Weights of a small GPT-style language model, trained from scratch on English Wikipedia: MLP 1280 tanh GELU, tied embeddings.
MLP neurons of a small language model. Each row is named by its layer, matrix (up: input weights) and neuron, and shows model dimensions 160-319. Each number is 128 + 32 x the weight over its row's rms, rounded and kept within 0 to 255. Numbers have three digits each.
A block is one neuron, or neurons of one layer that tend to fire together. After each block is what it responds to, as a language model described it from the Wikipedia text at the highest values.

L7.up40:138050135147114061144151123121139086093083152095161121102111105057113119131131082117146145070080089124119137129126082111110189115178088102128059091132067123154115141089092121132113148128117181165112140157161170175111078167117148145152111143120163148155153105112148147117141133120180159089130098128104146092135071144099127129064103141142102205061108105132153213107206125105170173174167131152127144148190175116127142138095140154105175092166150113186169195092138164131172126132166177
L7.up82:209158111082063145144156103091138110122146165094134143101109153112087146073076128087135151127122132152170094056095102169116063120141189129072098095113110089125118134125137103126142190169155162136118122123134117159134149199129168107140098158163137136157223139128088188112107097134139106083168184128123137095153105193153081129093117079181117156120098101146178110134117088134069139074125123123156116157160160137140177187157091099116089146159129186172182085141105144097190157117096195
L7.up129:159068150135152165116129165132140117105117161160145109193131134178126133111080174123121139082128108138153151154147113098134069183136131196105126126130157154154142081053124131100141089106066145202156153102193116151071135113135162149104155144099094131176120068117116178084123090146178161125108118144119134169153049155142186145134142165088170107092103061160123161161107107115153167126099139105134123104106143111157109099111137113165180107191143137124107209098116188114142123112129151
L7.up182:179148138130116145075099145172122156178125097135156135176128123134185094122143131129133132119070116125129114157127121171173116134227127141123142129078114091112126170134111106105117137114148170182115077135161140156094161186112085105143168149163059108130118078110134118125119074099137148103100114137114119164041171120160177127126167092133176138111135108081094112162074089106122105182082091152157134144103174134154106114065124194145126127179171138131085144141128151151112120109129131
L7.up355:159087144104134129105134111117107153101131156129157106151121091131134086093116153068153111112163153118093139126145094108115161092122131184099144207180172135096105120134116123082170114118158110170098114185160115097171104060183081140099193096133099058107110128178184148119152143150157089082065215142106145084109151154156114139159170121064164095116167087099087116102091127159092128154098126194189122136112186113124171153112108108108140170143111035077138111050080085106123095100106134
L7.up424:103149146111076082098177197164094130203150150093162103135128090188148132107099124147136174122154094181157096104109085059132125098128128162126146131100143150168127061098123107128115182163115156109097077089129088099118102189112192192151117132101163156147167067124129170135115133122154120123095163156121151098103136100134152094142095155118131075120113129070144167135188102101121181130131119128120144141128184084255136172115147092144057128161096085132162161090100100099156109130098120
L7.up460:107129070117122168134147118127108089153105136174150124097127117199183090138168114105194083071162145142156144192109110125086138120160155120138152098162098108155112084144133109179117201106109159095071175151160137141146098064164113148126118112146136102160128151160037171055210147107140172123122147166079105105122146131128122067081195148094100111099188125098108140180156151099166148125132079109091129173115124185158097116102147187144121125122184070094131169118114103070133148117174040
L7.up546:073143081120122143158148116103111186104165125109118160162174130145131110146150130142161125117151153097162153129149124129137105097148159148101112134081149175107104146131118078105124121160076091122055100175193124163071132132120131092159172137116131102121144094087104108148177085074171071131127110095127161163100118194157117115102103146195155139074126152097152095133117133161065153158135092132111071096148167119134108147096110156138122122165131165118146131153137156096121174142120211
L7.up588:104101091065129157108089095131109089166116135146101087185097131102139108067149104164164147087239108199122152140077136162151105218121094133165091126152149133067089129082115132122103170178072097115106141131153124135118176116135122167167146140191098087146145112158142117125125161183085066103072146152101116138121168126134108118068180118087222148125099127171135114172136172148130123116117109106132155105148095136139148078132095141059095116135104135139162120137112120127137131126145107
L7.up704:148139163153174147125110121097102123085118112175183124177077094153128135204121156133134061125158145120118126078127128082132174125115123057167088188108183162140090132122136171140136113095161127121141140073137111127149197091096105112093140168113142134106163087106162194125125101143160145136174157216110166175135108077109052098177122111125141164119148151136105147084100136130113189126128160087141118123157119130223144163123131168130171104126135084106118186092089085143111133110143103
L7.up802:156082072120111062125087156155098122164145123137105097133172102160116177163084102129098159135134130159097103171094119130109122145106128144115147085162131134109112193074095120150145098109137157139152082097115106163141166102119153077100139102157130101099148120173187134193125114126147167169133106115130106209193100127116059135137106148128104100141138088097108159118151099137136107091088136114134117170121111140135151104190059133110176167120185102099153069104073130100108120137114179
L7.up851:179069127132112111120142164208116168169083124090140159131077160086145077126091118150134120113122088210067129098154138154189177194119071097144097125145075112157121133159091128153157119109137118178147188106126171107123062125090146140085121105195137066113122151127053138097125131131165112116152123104151099120146116119153149137034101091131165147116142096127164104150113110113077116096121115139124104184129107133097119085085113152209162146170066162139163125159141057152128130204179134
L7.up953:118069195132160178157110181073108183141122110142115100114143102151106122151123134073130067136166117136125105116158068147100129161153123089122134105139124099161182150082077082169116150174098156138126123118127144072115111132139162092132161143100193153121140098115074100120137147116130087107131129127140121143126146091116101140110073124125132094078114108136105100103077104143098052092085148157142144136098161165161150098114099103148102099095105108150116161132116060164095154108110142
L7.up1080:149116109125179129143083141136099141155116060172146094179149093135166121162118228111090131083096085160148116130091142138165151108102163191092181129136107097114131114109125089146190113135136167164085141111161141105125126117072155110140164146129174140183167144123151169143077116147185110084103124166103091098173134157110186097122150108078150087071167093149127125172115166180135169113139143126071145096143141103122163185130097093128074179118122181115138145080100080123098112076116176
L7.up1093:123139152121141167126162185148126124140169152103141169115151131181069025074058135162142108121096081117108117123126119142068120086119117133131150128105119108117151136124148103122149110130052112177154108113100149086092164123122114099135115132160087170161087079136123137123142079188144130147097166113131132150139113086114144182129086116112183070101134152135147142126151131133106151153096189086158121152196066101207123108128152105097123112117134131143117222159138156031110115151127104
L7.up1237:164156088200142120094145115084107032165129098135131148200093136148180131146082152111110176104141132083128208142123081143124169099147159100157099138181101156105153098147169086139139067109133135149134070090186117092154124090110106064123117154152094115137152122098090147152099116150096167119154087153126087175087129130156212106119137149049144074086127124122150098149125109135069131136129142146117110121153168083186104090140139161200134119077156116143101119102142145079146113220125110
Token after a number. The token right after a numeral, usually a unit noun, hyphen or table separator, as in 65 years, 12 |, six-year, 135 minutes.

L7.up66:185157168109120144125066157163063129141129085085090144111162107067128124117062161165162126082176203130105086137082082161120091116140180192127196188124166112116159097162128099163088106130139137114152106112136142130148130135197148116170095149109109175083136158165157163126153132164149091119089140133165089128134161139118135136192071122099144120151115147165104128187122106182140098097173068098098162146144092129149134098125129128154193069093120154179108153105128118138168118089195136
L7.up205:176101128089121118112123170133105122138175169171089107131150178071121134151152147149186090137124163131166159152113147106135119074171160123079126133143139162129177091130090128107127165120157207158155070145148109095132103105146106157088135095165119104127145165192080106127101103164131156098126148146111129127084141145112140177077150134121132047097167201196159138108129139097092132112120136144162000120126161112133137084141138136163143120090056120181081077148129108089094080135092113
L7.up285:143107139180172131068125200094116161135127126143191148123148103143071149136136144146160098125138123171106109150147101090086114086114134134141118158125138124173107087085115123076123088158139159158136096077066207143105120118146143153156115188138153148121133130045072097103162135166144108168115105132044195106093204096147149172202121124091152124142124178164151134145118150179100132105176101135103083074145065080102164150175130155146134134160169122087115113143159159130118104103126174
L7.up415:227100171104130134161070146099066184114130095170122125081065123108131131153162076193135135110100143168089102149146154109103089182143117114144162149063197161103108164161145115133096108077143113063120107146169147138153211121119119146098142179160073095053119128135152098177141030153084124157083165065135087125157123152173114118148127127199147089140161116113201130128134151148113085149109100127157117118106097123081177117106189124072171098117164149132106136161087132174134159165151147
L7.up470:155162093099060151139158113192158133119112115110138103134127145095145125175188163089113096171147146083133151110149122131128134086139137136113092169174144098107176121104156123146109039119068139174173074101116193144125123161117117180203110103131078101188106112130102100154116129189081165095095150164111121107092081090102104091142139084090149086171200172144164088126125106152121112114150089136217087116166118146159118155121119124127119117083134175131107126097106080209126175124175086
L7.up671:181131107151123153134094149088094111162186135139144141133133141107100111119124086115125133110122143156135160148100117102108114146138143134090140138101160082141074136136150173089121120163157144156161114154150173121129136175156151110135084130108159145100114121188122133090127123088148186117097117032157158157134097143125085114102165155151164103107147129166132122150155155102203190132130152098089099111096163148127130154136106125115075110073091120080136098104127193123088193113133114
L7.up717:142152160189092152141101066153130189165109127132093160153130156071072153080063108073133136153135133101126159182074151134093145134114143105144122095056117141132191140088163107152163125059129122204123145098148166171161130133142070113125165139122129098083127140122118087158140145130111122133054120080115121126112131133117177109140141124192177134106169148136205115178143123146116129099078089130093101140120148099101141090137100089122104080120056156102133156141133152119172099090069095
L7.up731:067117138110090094183102129094107143089111095135207175131178156122164102138137097199160055099088100100138137115121137137145078112081161161112160189051079127142123142125119118139133105121172168103125166065143133186116180145118125130133147157161108145141102141144168089155133141114127113134094059086131120150127151153137143145158122178120154085096156185157145179155067094160120154125134130104100112142106181129080126136109156091108077091127053169112110164135145147101113078122173115
L7.up779:155166125131116126123117132049144149097155116198121115108124153090081114138111156075136077153119164123162076128148129158109114151157099102152165084100089145078113109092122085123102161118141170108120101135163116138122149071219112089192123175122102147139109106145072132154125169152079137121099146136167074103111121130145167105182084179191101085160133164150158141112128087147192121132133130152208107123108187159074106143118103152137108095140165141147145143125080103086150182095173129
L7.up833:132120121106120141149092113096117107143167123186157109097074152135139131135122122109111144142131119117142180115095127168107080171135104153134063142122166124127153199155114125136131075219069120128088144115118144129111107162172130074172140181171083135125134138122140160155184055160146114080104069108147136183154125078070136184181109210182110138147145131102176116153129088114091083122138104115138184098134160162114149156181132134148110060137146107137049175125053125175105152150130104
L7.up928:081127150115108177061127162096145102091147151191153107094134146093127169122135125118121118147163084100148075190096091164165117098140160060124115092152092126095102160165155159113081127095179105097113165099138124175180160084126071081160135100124137152122104147147214143123087144131098158148211123157151087096097107153150110111121090194143146051162152168160199140113170083174083093131119154152141109081145108119088121128114066115150143092148098065121106088121144119180128136111102193
L7.up963:141167113108128078156124106035111131153136106185173168105091129201127094207095127143109119126166144114177123117142083118094147194111150088091127178108143132095129155104119085077167089168124101097144155121122128139145063122083136149077146156137091109149153117130133097176087098149114098123128112094114148201126155101099191093121171134116117144181127179102097165127106120207160115125160151199150131136105131126119107089091155061135141137103168182134105051130115139131084142121109139
L7.up989:191119163135174119124101121160152084153114125173137094116177143125139170049181102096136137083107107120107157123143070160110100118096148219117124168100190239132122097097135106133100148076153112053100135103082149145133112110106160123143154108088092150186095162110129168151105136096142155148071069187099141092128151107153205099153112173131155082095197120143137109134121133123108155075068146148175121131136072161082103115140138130164140144040171096076068100130106099153119178119162135
L7.up1190:097209166092185114131146138149097051090139126146100082129142159068161049154113181099157074126181117160136149150140152143119203087112151105110126147140166124115152146150138105164135136117115146114134074143036076156131116141096104178153169144112076190082151109167159159073137123168141177173141133170106149139166135191190163191156180141123140159087154107094151131109127143152100095090140109081156127134112101102090126087157131144105106150159182141100103126175151061129123151100158148
L7.up1220:171183152202139100157156098104127105120133127160132099108106125172100121083104133103119164116150169114133140082192161159079156133080106192101154152131104073057121157117123124144124127152119098099136106165117126175054112190139091175165111100124116067159117140095075176142175100114099141103089153118121156086192086117125088157106157195101150109130101104140093097073128138133147069119127120156181081124106165137149138163168142104181094147081125138134144086124093074118134097184208114
L7.up1238:112075169140136136052119127052059117118139099172088091074111147154077124113127122114182076107109166124155128131134080075111117122123150107149096119104111089127128147085104157144155103184125155151145135152169122179079142151167132141096109132119117099125120122129115100149076179092141219076097126099180177159107144147114157085103134162171135103164160150117144156129125130077123084133090132081200084174098207153095181097149134088098090143055085148114145060149098152140111079173171118
"As of" census phrasing. Middle words of fixed formulaic phrases, strongest on "of" in "As of the 2020 census" in Wikipedia demographics sections; also "as well", "as part", "According to the", "U.S.".

L5.up172:113162146165136138193101105097145101137141154104208149136135152091134087145113131184059159146087131058113138088176113123122103202153100195100144071106132110123114194150140088139121217135119139160100138152134123151092095208127120140173140140072135154167126074141079126181177067151142141150102117120049150161124156108187177191110138139146167161044125144118132105161029074161131128142086116159126160117155183181142085122129102163198128152111121085126145108119087137140134117126164151
Words after a statistic. The word right after a number or percentage in statistical prose, naming or extending what was counted (census, sports stats, polls), e.g. appearances, deaths, of, at.

L3.up12:114125108136166183108090156060070187133134115104165137085185156122072149108113158145187062132146145086188211133135174172142106116154207142142122131085143121127075139146179160132095138146167116111164164100143119165176123135122074137078109149150085083166086109112078174153124107088093147145128113162160122125148140110107103106140125078112103129141093147129096120095147091131119168183114101147127129114127192122077087108142129151098084105143055165162105131149073118102157099134158115
L3.up308:122079070122110200152165116204134116162070116145142136137086179122120109129164150116155099144130143144126147125138171133049108134114106191141114128156133177134143106136131077121166079097087094145133134052120165153141173209173064155155121162077115160175068085101153179136149136128126090106096163172132193123121155142126126138127165166195101142136149154123100068084114149130139161117151077099161098125144111104125103143078127155134106118094129185147152093129137153114103120124188131
L3.up1179:130178064154111166146118144133153135123130114122127143109133091081090106085122148084170154136125170082106103113115117129129123073148156087150202183129135124091130161157134065176123136129125122130140114101072090136164105144106124085145181214155043056113126162121092163127102117137155087115105159092087164158160114118128183160144111174071108085147122117119205161177132166116069170141147149119164137186128035105126138068102129179137145100125109157095118080112098147103128115140147168
L3.up1200:119141133147153186157227127140095104133184138165092086164089138123163096078130143102128126112141135109150067119143212145084147120106172144158088133125091180160140142137123148145174092127174090167100120121144127115044140151143131153158162134132156133148136125133037114126171103159130113180091139144128176076144107057104099126064152128118144134160147115154111055132156119116142132150144179131149105156115129082103099170186117208068148095062059126148142088093149096158067091099167113
Statistics sentences and rows. Mostly "there" opening demographic counts ("As of the census of 2000, there were 308 people"), plus stat-table row labels like "Total votes", "Seats won".

L3.up143:140102091189130109165111105100140129128092126095121117110211173113108104127129096085147077117136141147153131073091078100026142144165125109101136137102156117096143172123109158199161132120141142127132109109124123165183104227124135160164145112163135109142128126086094167197156106131139117103064215179047168109091113132107126139194114118142204113202145052139152141143146170129078089128117112159139127124106169066051161167110122122134128128120143151091157156147106144139143101148168107
L3.up563:147102166134101156168140081087072176164110135122104138123137167112104133168096137159134117133104105114156103083166128133087132076127071150168115138152146046132176169096124119101135165140163173135087143070171104155154122174098119125094123110193123110157190165118150128177192142173163152108109144106094094143149081114143117134126121157169199095122119086107108125138097125145060111091105141166177082153061124073094115104165116137079109116138097113069224160114133115157110139152136146
L3.up868:126210088127102116131113103154151142205168110146125114209131102158153121155177060116135120144103155144158168103136085149114144075066126119122105122156097126151107184145120124149067131094087097085085148105131153122163123081152135153138131181092148134094189105146138094063166092123104136085093179159103158149127124103101153133139125145140113133122176036116112127135103182138129073130103125189113152119101184147090144135136088159135104127090105093162147145128129071143135111067111148
L3.up907:136099081143072169155109079127129159160108172152157170170134163150123099115123135145091128152126160153184112090119151109091098197116082065112142102131129141113088157119120065161129161141127135111153096158126114131075152218075134161130130187177145112119146112166108136122177041129170142089061108113105127139171100157179150098102161119174158130136124170059160116142156179118121162115066100122176119116136143077136160134139118183122100159146104143128148142155151109113131152166073149
Templated stats-table continuations. Predictable continuation words inside boilerplate census, climate-table and infobox text, such as "no spouse", "Native American", "Mean daily minimum", "GNIS feature".

L5.up557:165160151157188156140115094167085106129168096105119066108176119162072163164122174111084120133089097066128124109142191110121093086154138163111120148103141116110152154056107151197170096056112162111081114116111178108144067146136098144120145189095162135125153090119152097146109128184151133105096161107113118150101182110191121116168132228166149127147147146141106069096156120122159139085069154093167103175161168162126150102116148179154175171099111186114124091107126151124079126075112147
Word after "as". The word right after "as" opening a phrase, like "as mentioned", "As of the census", "As a result"; also table-cell pipes.